python train.py --n_layer=20 --d_model=224 --norm="rmsnorm" --positions="rope" --qk_norm=false --lr_mult_o=1.5 --grad_clip=0.5 --schedule="cos" --batch_tokens=32768 --seq_len=512 --doc_mask=true --steps=12040
MLP neurons of a small language model. Each row is named by its layer, matrix (down: output weights) and neuron, and shows model dimensions 16-143. Each number is 128 + 24 x the weight over its row's rms, rounded and kept within 0 to 255. A neuron's up and down rows have the sign that makes its largest values positive.
After each neuron's rows, "fires before" lists the tokens most often just after its 100 highest values on Wikipedia text that the model never trained on. A number after a token or word is its count.

L16.down269 [185 167 166 147 106 101 121 160 121 155 201 101 117 101 163 152 162 101 118  90  99 140  99 124 134  90 159 119 107 122 168 157 113 111 167 132 134 111 142 132 142 140  85 105 156 116 133 126 124 105 135 150 143 128  97 155 156 130 173 167 133  98  76  98 127 133  84 137 101  85 136 146 137 152 162 111 152 149 179 120 102 144 138 127 121 143  98 134 141 131 133 129 150 171  96 122 103 160 142 116 120  99  97 124  91 142  90 129 153  70 119 114 118 116 117 111 175 130 142 123 114 113 139 120 152 160  90 135]
fires before: "4" 22, "9" 16, "5" 8, "8" 5, "st" 4, "3" 4

L9.down479 [113  85 112 119 124 157 104 143 128 168  98 127 177  88 161 127  90 101 148 172 133  82 182  94 125 102 105 145 135  99 136 136 120 126 182 157 145 148 156 122 128  92 104 167 136 145 129 105 200 129  94 101 109  88 114 155 154 139 131  78 108 130 168 158 109 176 163 118 128 134 117 128 134 146  88 141 137 127  93 135 103 128 124 158 121 149 120 150  99 123 177 160 111 128 132 120  98 118 140 117 147 128 133 113 110 149 137 120 119 142 114 124 134 159 134 202 152 117 101 153 162 107  86 122 163 163 119 150]
fires before: " " 24, " Republican" 8, " Liberal" 6, " Conservative" 6, " Labour" 5, " Independent" 4

L15.down429 [138 130 130 145 131 127 108 124 115 127 105 125 116 119  86 111 133 102 109  82 187 104 149 165 133 152 137 118 176 110 105 203 119  85 121 145  89 122 125 132 152 107 103 124 130 100 139 117  96 150 178 104 121 111 108 153  46 106 122 103 135 120 152 123  40 155 120 105 125 124 104  91 113 108 117 136 134  82 134 161 112 135 140  89 112 118 123 142  94 164 126  78  88 141 156 154 109 114  91 101 125 137 139 121 133 135 159 132 115 103 124 115 148 101 128 153 155 114 114 112 171 123 136 140 132 132 172 119]
fires before: " " 50

L4.down430 [119 127 117 111  96 107 151 140 133 121 116 131 160 140 111 179 124 103  72 121 191 181 107 104  49 140 121  83 114 180  86 129 154  97 174 142  99  94 151 148 143 111 114 137 129 125 108 128 160 135 124 107  78 142 127 121 115 146 114 131 123 155 141 107 126 131 154 105 119 146 157  51 113  91 138 109 107 177 129 144 150 113  99 129 163 108 124 127 147 132  82 121 133 115 149 130 100 166 134 123 119 120 135 115 128 110 133 146 103 129 129 150 134 116 158 113  91 117 173 154 123 121  88 114 163 142 134 155]
fires before: "8" 20, "9" 15, "1" 9, "3" 8, "4" 8

L13.down405 [141 137  96 115 109 137 110 131 137  80 128 153 152 108 124 126 147 107 100 120 130 147 115  98 112 126  93  85 135 199 125 122 124 134 121  88 145 135 138 125 162 111 112 141 117 125 115 122 124  89 109 113 120 167 122  96  75 208 109 167 106 150 130 143 113 109 112  95 110  79 120 125 160  94 113 142 161 177 160 117 102 175 156 153 138 121 103 126 111  97 133  79 129 121 150 173 125 138 125 126 135  78 113 134 139 136 136 124 110 179 158 147 147 163 133 145 108 154  86 114 136 121 112  80 152 138 171 170]
fires before: "9" 21, "8" 15, "5" 11, "7" 11, "3" 8, "1" 7

L15.down276 [134 122  94  93 156  98 137 100 153 112 114 133 116 154 102 123 140 113 131  82 139  95 144 149 154 135 162 126 105 114 159 174 155 105 127 123 172 107 153 125 125 107 130 106 106 130 109 137  91 101 126 120 118 132 121  88  93 126 113 128 144 151 177  90 118 108 136 128 160 139  96  50 143 130 151 125 138 145 137 127 134  99 100 110 134 134  74 142 132  96 117 141 103 114 160 184 132 103 143 100 140 102 119 159 123 141 112 111 150 149  77 155 171 101  86 112  97 136 117 154 126  89 122 126 142  82 138 158]
fires before: "-" 58, "|" 25

L2.down324 [146 189 123 149 155 139 149 166  94 138 184 113 116 150 154 126 159 121 130  96 119 176 125 112 129  87 104 145 136 172 123 132 113 134 140 135 114 133 145 133 129 105  88 153 116 130 105 124 149 148  85 124  96 107 174 104 102 155 157 118 144 127 101 112 150 123 139 119 112 147 138  75 122 153 164 117 150 100 105 142 156 146 107 114 123 150 117 147 121 128 104 116 109 160 129 145 102 119 151 136 124 127 126 130  85 121  98 123 125 120 141 149 112 125 131 164 110 103 131 139 126 144 109  84 197 121 135 125]
fires before: "1" 19, "0" 17, "9" 9, "8" 9, "2" 9, "3" 7

L2.down137 [134  74 113 119 153 111 153 162  95  58 127  98 145 163  99 104 129  78 149 183 127 132 189 118 139  87 125 138 135 102 158 110 145 113 140 123 134 119 123 162  90 134 103 119 144 158 118 188 125 136 122 122 142 121 144 123 149 164 122 111 130 162 102 141 113  72 115 168 125 133 130 146 140 138 120 181 165 128 156 142 107 145 106 119 155 179 102 124 124 123 106 155 137 117 135 145 124 135 158 190 145  86 149 131 118 129 158 140 133 108 106 134 121 151 153 167  92 117 102 139  79 127  99 139 161 118 107 133]
fires before: "3" 16, " " 15, "5" 13, "1" 13, "2" 13, "4" 9

L16.down456 [123 113  95 134 115 123  98 140 128 129  91 129 163 144 129 165 148 134  94 113 148 172 170 128 150 153 168 144 164 176 151 124 145 161 136 115  99 109  80 106 131 120 112 118 115 179 150 152 101 113  92 143 125 129 102 137 122 116 132 120 116 134 134 160 136 179 106 102 118 121 128 159 118 140 101 162 138 122  97 140 132 172 152 148 132 119 126 145 108  91 121 132 144 154 117 193 132 123  77 150 144 115  77 144 195 141 132 150  82  88 119 100 149 128 182 155 124 113 156 115 109 151  98 140 139 108 177  82]
fires before: "2" 32, "3" 9, "8" 7, "ou" 6, "0" 6

L10.down475 [137  85 135 128 125 103  40 130 112 133 149 143 133 150 151  91 158 122  86 107 114 105 105 120 107 117  80 115 105 107 157 104  93 132 140 113 145 125 136 190 137 148 157 135 127 128 105 124 112 117 122 122 127 108 105 103 127 135 153 137 132 108 132 133 139 126 112 121 137 119 185 112  95  91 110 106 124 117 118 120 163  81 134 143  86 142 135 121  92 141 100 134 130 121 138 158 111 116 126 145 108 121 155 124 116 161 108 157 154 120 121 161 161 121 121 152 130 121 120 157  94  91 122 127 147 132 111 142]
fires before: "1" 19, "2" 18, "8" 6, "9" 5, "6" 5, "7" 5

L10.down216 [145 122 130 145 164 114 139 155 136 111 107 142 170 139 109 102 119 111 128 110 146 143 165 125 151 136 143 131 150 149  89 135  98 115 153 131 100 120 127 143 107 157 166 142  75 140 129  97 128 129 101 126  77 147 121 126  64 153 157 165 127 123 145 128 127  76 124 120 143 104 147 125  77 119 113 113 123 122 108  82 131 114  99 142 122  90 138 140 159 106 141  69 150  74  92 110 179 123 129  80 108  89 120 168 113 146 132  75 129 155 117 175 117 125 111 156 130  74 152 156 107 126 117 134 164  85 139 145]
fires before: " " 68

L2.down421 [149 166  87 140 121 114 103 154 122 133 129 190 151  99 108 104 140 105  98 147 106 131  89 135 114 102  89 173 112 119 114 164 137 123 139  83 144 151 131 102 152 128 131 153 174 109 126 155 150 160  77 166 129 136 137 183 134 161 112 127 142 111 118 137  95 102 105 128 126 105 155 158  95  82 116 149  63 130 137 133 161 157 139 101 152 144  93 163 131 121 139 145 133 109 158 113 142 166 132 120 122 117 132 160 115 145  87 173 146  71 144 121 103 118 121 132 136 131 104 126 135  97 121  97 144 169  83 142]
fires before: "9" 42, "7" 8, "8" 7, "2" 4, "0" 4

L4.down174 [134 130 133 160 143 106 135 138 141  94 159 142 130 114 110 113 119 151  79 202 111  97 133  67 206 152 123 123 108 121 117 148  88 138 116 123 172 142 130 143  97 182 199 127 157 133 133 164 159 159 126 120 138 116  86 119 111 157 147 110 131 108 120 146 123 123 117 163 128 108 133 160 122 129 137 126 141 159 129 106 124 109 131 159 115 137 143 146 133 123 105 122 168 113 125 103 133 120 128  91 116 127 106 153 125 117 137 111 103 125 117 138 148 139  97 117 119 128  97 127 159 120 129 100 115 121 118 134]
fires before: " |" 71, "1" 5, " |\n" 5, "." 4

L16.down538 [151 140 139 121 162 147 179 139 135 121 179 139 151 160 132 141 166 120 119 158 101  99 162 160 179 133 131 119 117 106 133 135 151  87 109 102 152 122 159 133 129 108 156 108 139 150 115  89 170 164 134 126 105 116 133 120 146 155  77 112  80 142 160  83 122 126  97 115 136 149 160  33 123 105 111 135 118 154 116 138  95 132 118 125 121 123 159  95 149 124 158 117 172 104  97 107 108 120 154  89  92 109 159 110  97 142 132 135 111 136  80 140 153 124 108  99 149 140 159 122 154 106 134 133 113 124 119 115]
fires before: "9" 14, "1" 12, "6" 12, "5" 11, "8" 7, "7" 7

L9.down214 [ 60 113 139 157 149 141 116 121  99 118 175 132 105 162 124 186 147 127 129 149 159  85 127 143  84 112 157 129 124 116 173 133 112  72  97 132 138 116 158 126 130 170 131 124 127 144 146 153 125 110 120 123 138 167 109 153 154 101 155 176 113 146 136 146 123 139 105  92 150 133 129  81 138 152  85 136 146 153 188 145  90 102 108 109 120 161 154 119 152 150 163 142 190 154 124 147 134 130 117 128 112 135 132 124  98 140 123 144  90 144 110 158 117 160 103 154 168 140 152 140 110 106 132 114 109 121 154 114]
fires before: "5" 14, "9" 13, "4" 12, "3" 8, "6" 8

L15.down319 [111 144 125 141 119 150 106 159 140 118  83 155 105 124  92 118 172 117 182 116 105 138 190 113 173  86 147 103 122 128 133 176  95 155 160 128 100 106 198 133 162 153 102 128 118  92 167  94  82 125 123  67 123 128 136 155 137 170 122 144 116 128 122 130 135 135 152 140 117  96 112  92 165  97 159 116 111 101 145  97 158 103 143  78 128 144 154 117 121 126 128 144 112 104 123 147 116 114 135 124 154 166 138 121  86 137 117 121 141 162 126 156 137 133 159 105 145 156 123 133 115 140 112 112 163 140 117 153]
fires before: "-" 87

L14.down500 [137 128 114 122 157 113  80 144 142 151 119 121 115 106 145  83 161 126 163  69 126 127 167 122 143  75 113 109 130 140 117 127 134 146 187 133 120 132 133 142 154 126 145 147 132  86 139  86 171 131 138 123  99 179 146 152 133 140 116 164 137 120 134  80 119 106 160 114 177 137 135  51 130 150 153 101 149 121 132 122 130 139 122 114 114 119  96 163  95 102 148 145 114 148 145 115 144 100 128 101 150 120 132 111 132 156 124 103 174 136 111 134 138  96 159 146 143 135 107 128 125  96 133 151 172 162 121 169]
fires before: "9" 26, " |" 18, "1" 16, "2" 12, "0" 6, "8" 5

L5.down558 [164 166 127 133  98 110  68 115 123 116  94 112 122 115 113 119 120 125 112  57 151 120 109  99 110 166 138 114  96 124 142 140 136 106 141 108 171 151 129 105  86 105 160 131 167 113 106 139 125 133 126 143 106 117 144 122 128 122 148 133 112 125 137 121 110 147 121 101 130 185 135 124 121 158 161 131 158 116 177 109 150 115 134 120 153 163 105  64 114 104 139 100 166 138 129 136 146 111 191 164 161 140  78 144 171 109 132 125 152 128 160  87  91 127 124 154 150 131 130 115 118 172 171 123 150 132 133 140]
fires before: " |" 64, " |\n" 10

L16.down52 [199 121  84 159 140 127 129 118 157  63 152 187 119 120 122 133 135 139 129 155 140 106  16 166 123 108 128  99  91 126 120 160  97 116 129 110 135  98 146 133 113 149  93 130 142  94 150 111 114 156 161 121 213 104 111 150 113 137 130 135 131 169 104 142 121 121 134 137  80  94 112  94 133 143 132 123 116 144 133 146 125 127 144 125 131  83 105 108 110 161  90 119 125 136 143 119  92 143 196 134 133 136 162 151 166 121 129 135 120 119 110 166 122 125 135 162 133 131 147 164 161 144 121 134 128 153 161 136]
fires before: " " 49, " April" 7, " August" 6, " November" 4, " July" 4

L15.down571 [115 103 115  96 139 124 121  96 126 102 140 136 120  78 113 132 105 118 141 105 128 180  91 108 173  83 126  95  90 119 116 117 150  92  89 134 152 165 171 123 124 143  91 160 144 162 170 101 139 117 129 140 133 133 123 134  88 114 136 121 133 155 110 132 138 100 142 140 138  86 135 141  94 121 175 101 148  97 104 143 157 114 140 130 134 154 166 160 136 132  93 107 110 100 127 108 147 179 136 125 133 126 209 162  92 102 134  99 134  93  96 139 126 125 128  80  82 105 141 121 171 132 166 144 160  86 117 129]
fires before: " " 40, " (" 8, "quare" 4

L10.down182 [162 136 121  93 144 125 174 152 123 102 118  99 118  92 144 132 128 110 164 128 192 145 117 126 109 122 130 129 147 126 165 137 103 107 142 111 140 108 148  91 114 129 109 174  95 131 135 172  90 161 128 125  81 152 114 166 136 144 121 134  83 113 125  98  92 111 153 111 162 104 134 159 139 152 160 111  94 130 115 145 129 145 139 161 128 145 103 112  91 133 161 112 117 122 116 133 155  89 146 156 142  98 101 107  90 169 131 111 122 120 131 167 133 145 110 163 167 145  79 148 114 100 113  85 120 121 121 143]
fires before: " " 48, " Apps" 9

L2.down4 [117 145 111 101 156 132 123 134 124  71 145 136 133 131  67 123 139 134  98 120 151 145 124  68 135 156 166 101 122 125 123 114 129 150 105 132 127 129 134 128  85 118 155 154 136 135 105 121  95 155 116 104 138 112 140  84 124 139 123 117 124  66 156 151 152  96 150 140 152 147 163 157 111 144 107 153 127 128 142 143  85 100 128  94 131  67 103 104 108 127 156 105 144 101  99 118 147 169 155 119 142  85 123 107 136 122 160 114 105 163 102  89 128 150 113 158 144 103 100 151 120 119 181 121 152 152 109 151]
fires before: " |" 64, " |\n" 10, "." 4

L4.down405 [122 110 113 125 146 158 129 166 149 168 124 129 135  79 156 111 136 121 142 121 113 153 133 161 121 135 120 132  97 125 130  69 118 125 132 160 143 181 105 155 113 131 136 140 138 156 102 105  96 154 117 126  96 124 167 120 124 182 125 124 101 123 127 129 166  77 108 137 122  80 161 127 127 110 125 115 134 166 130  87 119 147 129 100 125 110  86 130 111 104 132 113  64 110 125 137 135 152 137 125 148 183 159 144  89  83 119 122 138 110 111 143 138 161  68 156 116 131 126 136 116 130 166 120 188 106 106 164]
fires before: " " 47, "is" 9, "ins" 6, "," 5, " –" 4

L5.down422 [151 117 163 124 101 122 100 172 127  97 136 112 128 118 113  45 140 102 108 110 111 119 169 114 169 142 160 126 126 136 119 154 137 127 118 163 137 154 149  99 117 125 151  97 117  50 121  70  99 115 106 151 108 100 125 187 124 119 119 142 124 109 152 102  81 149 117 113 144  85  92 110 112 118 120 108 135 113 120 122 134 129 130  79  96 136 114 145 159  99 163 134  97 153 112 122 130 102 104 127 160 134 156 134 146 110 122 109 105 132 133 110 113 129 105 117 168 126 126 174 157 143  93 126 114 176 127 103]
fires before: " " 45, " the" 8, " a" 5

L4.down567 [108 136  83 149 109  94 165 153 141 105 153 155 112 122 158 125 153  88  73 135 143 141 137 144  78 138 127 116 126 107 146 150  97  74 109 141  98 119 138 111 115 128  85 112  92  85 102 144 146 113 169 144 156 121 138 158 133 139 163 119 169 160 105  84 125 107 142 112  88 105 121  94 146 140 157 102 141 112 139 112 115 119 111  88  95 127  84 152 132 108 111 158 152 152 112 142 124  67 125 108 132 165 147 161 111 133 131 140 137 147 118 160 161 135 109 115 130  83 150 134 139 141  99  83 150  83 126 139]
fires before: "4" 15, "0" 14, "7" 13, "5" 12

L13.down107 [161 141 110 150 114 125 112 152 124 136 107 142 161 118 134 170 145 129  94 138 120 126  79 128  71 108 129 122  98 118  94 156 101 122 112 103 161 141 128 139 148 171 104 119 153 130 117 117 105  77  67 107 148 155  95 145 124 171 130 188 138 184 132 179 141 114 171 120 144 114 141 136  98 109 148 117 111 154 134 108 110 162 129 107 149 139 159 162 150 130 114 154 144 154 120 113 131 155  97  64 144 163 117 117 131  98 140 114 149 113 146 171 103  70 127 115 141 118 162 135 102 158 118 111 113 144 148 118]
fires before: "1" 44, "2" 21, "l" 5

L12.down152 [126 151 121 117 124 142 106 155 139 136 182 123 142 116 153 108 136 119  73 145 132  93 119 109 102 138 155  74 160 154 144 144  94 140 116 159 141 148  64 129 124 127 133 129  77 104 155 149 103 114 150  99  90 115 125  95 158 170 119 185 118 159 151 121 102  71 130 131 118 123 138 128 122 134 149 140 100 163 132 152 115 105 141 133 165 130 109 118 117 159 140 105 105 103 109 133 115 138 125  99 124 111  94 153 127 121 132 125 134 173 114 165  97 108 165 152 105 162 100 138 120  95  93 155 118 125 116 116]
fires before: " " 20, "|" 16, " |" 12, " |\n" 9, "–" 6

L8.down422 [119 157 154 119 141 101 107 181 100 132  83 115 110  97 161 113 112  94 175 112  85 167 159 105 177 104 138 112 178 117 136 154 113 159 115 169 133 145 117 150  54 147 115 125  92 104 113 109 140 161 114 130  92 136 143 113 137 108 118 132 119  96 152 103 133  90 103 149 140  89 144  80 145 125 123 123 125  71 116 124 137  87  91 139 148  83  97 146 136 129 151 117 162 118  92 105 123 150 153 123  97 125 148 141 128 105 119  72  80 142 127  91 123 129 116 150 151 112 125 138 105 121 107  79 141  81 107 152]
fires before: " " 93

L4.down514 [137 138 172  96 153 104 136 151 119 133 140 168 161 127 135 131 155 118  92 135  75  72 103 131 132 129 141 112  98 136 181 120 151 127 104 145  94 124 114 147 124 130 157 111 133  85 139 158  87 126 104 132 143 129 108 113 155 122 132 110  78 125 147 162 146  98 161  88 160 122 143 121 162  78 100 135 117 154 159 123 132 125 144 100 146 107 129 130 166 114 140 116 119 163 142 163 111 146 125 156 112 133 143 161 189 142 124 182 121  97 116 151 116 137 130 168 125 122  82 139 133 118 148 198 127 111  96 177]
fires before: "'s" 40, "iety" 10, " |" 7, " as" 6

L2.down246 [138 142 130 108 133  86 129 129 155 114  99 150 150 131  97 131 108 139 100  94 135 171 183 123  87 143  96 136 156  65 113  86 159 115 164 104 144 111 133 140 155 121 104 156  80  99 112 189 131 121 166 130 103 168 133 134 152 140  90 122 114 113 134 144 130  82 105 120 124 133 147 144  86 124 131  95 143 111 167  98 165 110 151 136  78 147 103 110 111 156 121 149 100 112 120 150 164 144 141 137 126 126 150 131 138 152 128 149 111 153 138 143 161  89 133 141 117 158 127 117 127 103 150 118 110 134 126 138]
fires before: "0" 14, "9" 14, "8" 12, "4" 12, "7" 10, "3" 9

L13.down454 [121 106 107 102 135 129 143 165 125 100 185 120 133 128 111 124 149  94 104 121 154 110  75 110 119 110 128  85 136 102 165 170 130 136 133 146 129 137 146 149 133 150  85 124  96 151 125 115 120 126 125 105 133 127 105 126 113 107 157 111 132 157  94 104 181 111 102 151 110 154 138 123 127 154 125  71 122 134 124 172 109 156 105 119 107 102 153 149 107  90 149 136  98 109 156 125  97 140 114 141 128 118 134 130 140 125 164 141 156 154  92 152 137 120  67 163 155 146 103 138 167 131 183 113 108  99 117  97]
fires before: "-" 96, " " 4

L15.down337 [ 95 123 105 130 156 135 123 155 132 127 103 125 105 137 129 106 187 156 124 115 172 113 142 155 152 107 143 106 100 129 102  55 115 153 123 143 128 113  97 102 100 116 132 126 134 127  81 131 107 171 161  91  64 148 136 118 145 138 143 165 130 113 108 127  98 148 119 102 125 175 107 117 165 131 114  63 169 127 177 114 105 119 109 123 149 118 129  96 148 165 141 102  96 113 124 133 144 150  84 108 135 132 120  97 118  96 113 134  75 129 137  84 162  96 102 149 158 105 123 149 144 119 137 127 105 115  79 114]
fires before: " (" 42, ")" 17, " |" 5, ")\n" 4

L13.down438 [142 105 118 132  74 126 110 158 126  98 108 126 158 139 119 105 133 159 146 123 142  82 119 120 133 105 135 124 133 113 153 159  78 103 116 185 123 143 200  84 172 150 162 129 142 132 140 129  97 138  95 143 117  87 161 145 134 120 109 130 150 128 149 118 164 117 141 109 175 126 101 110 118 116 156  95 119  96 159 139 117 148 117 133  82  99 145 132 157  70 142 166 102 121 135 127 122 115 160 149 117 140 157 123 163 146 134  97 193 133 134  97 112  90 162 119  88 113 126 131 113 141 101 133 157 131 118 109]
fires before: "-" 50, " the" 8, " in" 4

L2.down535 [114 140 152 141 156 149 117 130 146 184 109 133 140 119 126 164 111 108 158 132 119 140 144 144 122 112 115 108 132 144 157 106 169 154  96 159 127 117 140 109 115  65 145 146 127  92 169  94 140  89 138 129 132 136 122 123 132 136 117 124 108 112 120 137 154 131 116 128 135 129 134 119 156  77 111 145 104 107 116 137 122  99  97 154 112 146  97 128 169 152 162 103 116  98  88 118 109  95 203 120 100  96 138  97 178  80 111 170 117 121 148 114 120 113 127 111 126 131 129 137 104 162 163 101 154 111 144 168]
fires before: "'s" 42, "D" 5, "ria" 4

L15.down519 [129 122 131 134 109 125 163 120 146 108 142 112 141 143 106 110 141 191 125 133 184 122 151 165 140 147 150 125 108 133 122 125 110 153 130 117 155 156 101 164 111 152 112 187 135 122 114  95 114 137 130 154 115 167 166 134 160 116 107 133 115 110  79 125  85 120 144 161 109 122 125 126 110 117  67 112 159  89 104 127 137 134 124 120 143  99 143 136 136 143 114  94 119 130  94 141 125 134 115 142 136 140 149 125 135 127 121 151  89 144 118 130 138 125 174 114 146 125 146 106  96  97 114 108  92 128 126 104]
fires before: " of" 46, " was" 6, " in" 5, "," 4

L4.down330 [ 97 187 148 151 135 100 141  99 135 105 106 121 125  95  75 147 118 121 145 135 184 126 133 131 173 113  96 123 126 101 178 107 139 146 143 141  90 117 130 109 123 121  93 101 179 104 131 113 159 189 103 120 106  81 134 170 140 147 131 106 128 142 102  84 103  76 164 138 137 130 118 137 143 146 149 151  93 113 110 103 112 138 116 110 111 133 129  93  99 126 132 144 125 103 128 167 132 100 168 161 115 135 180 135 154  85 132 134 114 120 127 120 141 133 117 135 124 105 107 127 128 135  69 129 139 128 119 128]
fires before: " " 20, "ft" 9, ":" 9, " −" 7, "ect" 4, " be" 4

L2.down116 [142 105 132 114 101 157 132 133 115 111 148 127 120 169 130 121 166 133  97 148 136 109 110 108 155 139 140  98 150 148 102 123 156 137 124 106 108 133 150 136 145 107 131 149 143 133 110 147 132 119  71 116 127 141  91 127  82 154 129  97 125 129 139 116 179 122 124 125 130 158  97  80 153 107 152 120 110 126 121 122 167 144 122 116 132 128 116  98 127  75  59 123 141  89 115 112  98 143 160  93 145 147 143 115 122 138 125 128 162 150  86 145 128 142 121 119 109 114 112 128 154 161 103 120 126 137 141 112]
fires before: "-" 59, "SA" 5, "===" 4

L12.down355 [157 142 137 134 132 126 136 174 129 139 175  83 113 118 130 125 153 131 118 117 101  96 142 114 108 143 171 107 124 132 173 138 131 106 120 108 120 126 118 135 115 124 142 134 106  99 132 138 125 129 140 125 141 118 113 121 122 114 117 147 145 141 154 140  99  70 115 124 124 143 109  85 152 136 103 124 192  58 152 136 108 152  96 138 135 151  85 130 139 114 122 139 210 141 155 118 151 113 112 107 114 156  87 105 110 118 155 156 147 112 132 105 131 109 120 129 135 161 151 109 119 149 125 131 141 157 130 102]
fires before: " " 26, "0" 15, "1" 11, "4" 5, "est" 5, " (" 5

L13.down375 [123 120 120  88 118 137 160  93 111 118 135 116 129 140  76 157 150 148 166 182 152 121  96 178  89 110 140  78 135  75 120 136 130 141 141 100 187 108 148 133 186 149 136 124 126 149 122 114 124 139 132 167 155 149 140 130 108 110 110 154 112 141 163 113  78 154 116 117 143 154 112 101 127 116 154  92 176 150 133 124 121  91 115 108 118 135 147 112 138 149  98 147 127 141 141 137 110 137 119 159 139 143 127 133 152 151 158 171 158 153  83  88 148 149 103 157 126 134  91 104 112  99 182  93 149  94 121 137]
fires before: "-" 22, "(" 10, "The" 9, "ance" 5, "|" 5

L16.down302 [185 137  99 149 151 102 138 117 119 129 168 109 117  93  99  66 105  89 116 146 151 140 133 131 148 141 123 132 142 145 129 139  65 144 154 134 116 129 109 156 120 148 142 103 133 114 121 166 143 108  79 153 112 103 149 116 135 139 112 120 112 165  94 154 136 119 149 128 122 137 111 155  97 159 135 126 102 171 100 118 155 136 131 101 179 116 148 174 120 143 146 115 131 170 117 128 124 163 127 127 154 123 101  92 132 158 126 163 136 146 127 117  84  60 138 128 134 135 124 129  81 150  92 130 136 175 107  75]
fires before: "3" 51, "4" 25, "2" 17

L10.down142 [125 153 122 127 102  88  91 140 111  80 136 105 148 163 166 149 106 124 105 108 134 102 109 149 108 157 110 173 120 131 122 112 179 114 169 131 130 137 152 150 133 139 175 123 127 116 161 147  91 144  96 124 120  94 140 123 132 163 137 151 107 125 136 179 130 109 117 137 128 100 160 132 103 104 121 110 162 103 114 131 140 128  87 115 105 143 127 100 126 131 147 166 117 142  72 135 160  97 109 105 155 116 110 151 111 161 143 143 112 133 112 159 116 150 146 135  64 111 153 126 127 105 118 150 100 141 124 117]
fires before: "0" 27, "1" 25, "9" 15, "2" 11, " " 7

L13.down210 [111 123 154 156 103  65 117 141 105 164 112 137 134 108 103 122 149 185 126 130 150 151 114 144 140 150 108 138  96 155 133 122 127 167 125 124 142 118 130 119 127 142  88 156 109  86 132 112 123 112 120  97 108 131 173 127 116 117 116 132 163 113 134 107 147 127 160 120  90 154 174 107 166  90 138 147 119 154 144 108 121 127 122 122 120 100  91 120 115 104  98 107  84 110 112 114 137 129 142 131 146 122 126 113 131 118 164 122 104 162 123 117 111 129 104  87 102  99 123 106 116 140  91 126 106  94 127 121]
fires before: "," 15, " in" 14, " and" 9, "." 8, " to" 7

L2.down279 [108 158 146 147 124 128 158 135 125 132 131 138 136 106 123 174 135 115 142 122 146 156  62 137  94 125 138 140 133 104 165 169  64 144 129  90 123 125 159 117 121 143 121 143 147  77 117 131 148 146 157  71  68 100  85  94  94 136 108 120 108 138 167 157 142  75 138  93 131 111 128 124 126  87 129  87 118 140 124 118 117 145 155 109 119 146 137 157 131 120  87 115 118 147 109 114 121 125 104  89 145  98 107 133  87 119 130 152 130 122 104 147 145 123 144 138 149 136 127 116 146  82 106 114 162 164 182 100]
fires before: "7" 12, "5" 11, "2" 10, "6" 10, "3" 10, "0" 10

L4.down471 [171 153 111 114 127 148 137 151 111 103 146 132 103  94 144 123 143 123 190 120  87 155 129 144 173 119 157 100 134 117 146 127 133 126 144 113 153 152 119 136  78 107 122 141  94 133 110 189 125 102 159  87 117 123 135 165 104 128 107 120 163 156  85 152 125 125 132 151 109 134 146 197 143 117 135 169  53 102 150 156 144  91 190 129 153 125 133  77 123 117 165  79 125 130  95 135 146 159 148 106 127  87 137 121 164 139 114 120 117 142 115 112 144 124  94 129 118 141 132 157 144 129 126 128 127 110 115 116]
fires before: "." 23, ")" 18, "h" 5, "ource" 4

L14.down316 [118 149 155 153 173 137 128 119 133  96 144 165 124 141 109  79 137 147 188 111 113 130 135  83 125 127 164 122 115 149 147 139 162 135 169  97 143  95 138 147 155 104  90 109 105 146 142  65 158 154 185  93 154 131 173 131 146 120 113 136 118 148 132 128  90  86 109 102 119 105 127 137 147 133  98 109 139 123 133  93  98 130 140 113 132 128 169 120 103 117  77 175 127 166 169 131 138 158 106 101 127 111 103 133 158 146 164 152 138 133 112 149 103 131 166 157 150 131 122 122  82 136 131  90 126 162 160 180]
fires before: "0" 54, "1" 14, "2" 11, "8" 4

L12.down19 [123  87 150 182 120 124 132 144 104 143 118 126 126 102 146 118 111 192  97 130 139 115 118 126 123 109 145 132 175 135 124 125 121 122 132 128 114 136 143 137 119 141 162 116 145  98 139 110  55 127  91 145 155 109 109 150 120 135 105 132 131 167 164 119 135 139 122 140 137 130 137 111 104  72 115 134 174 107  97  92  82 133 150 124 106 111 110 112 162 135  97  92 154 152 124 144 139  96  86  84 129 146 136 105 152 110 121 155 128 198 124 163 134 117 117 144 104  80 127 136 145 121 124 142 127 130 142 127]
fires before: "0" 34, "5" 9, "9" 8, "," 7, "2" 6, "1" 4

L8.down264 [151 125 136 144 118  86 173 131 102 101 154 132 161 135 113 109 121 151 186 106 170 131 112 120 115 129 152 116 109 151 128 139 108 136 137 141 108 198 128 118 119 135 146 133 141 120 111 149 119 156 138 100 173 157 128  91 180 136 133 121 152 162 130 102 124 136 153 141 144  77 102 201 158 109 111 133 126 121 119 104 110 113  80 121 127 136 105 123 132 138 157  99 148 125 107 186 114 130 154  81 162 153 104  80 121 135 150 152 111 143  98 157  76 121 138 131 108 116 127 115 152 128 157 131 110 133 130 103]
fires before: " |" 25, "|" 19, "|---|---|---|---|---|---|\n" 10, " |\n" 6, "|---|---|---|---" 5, " the" 5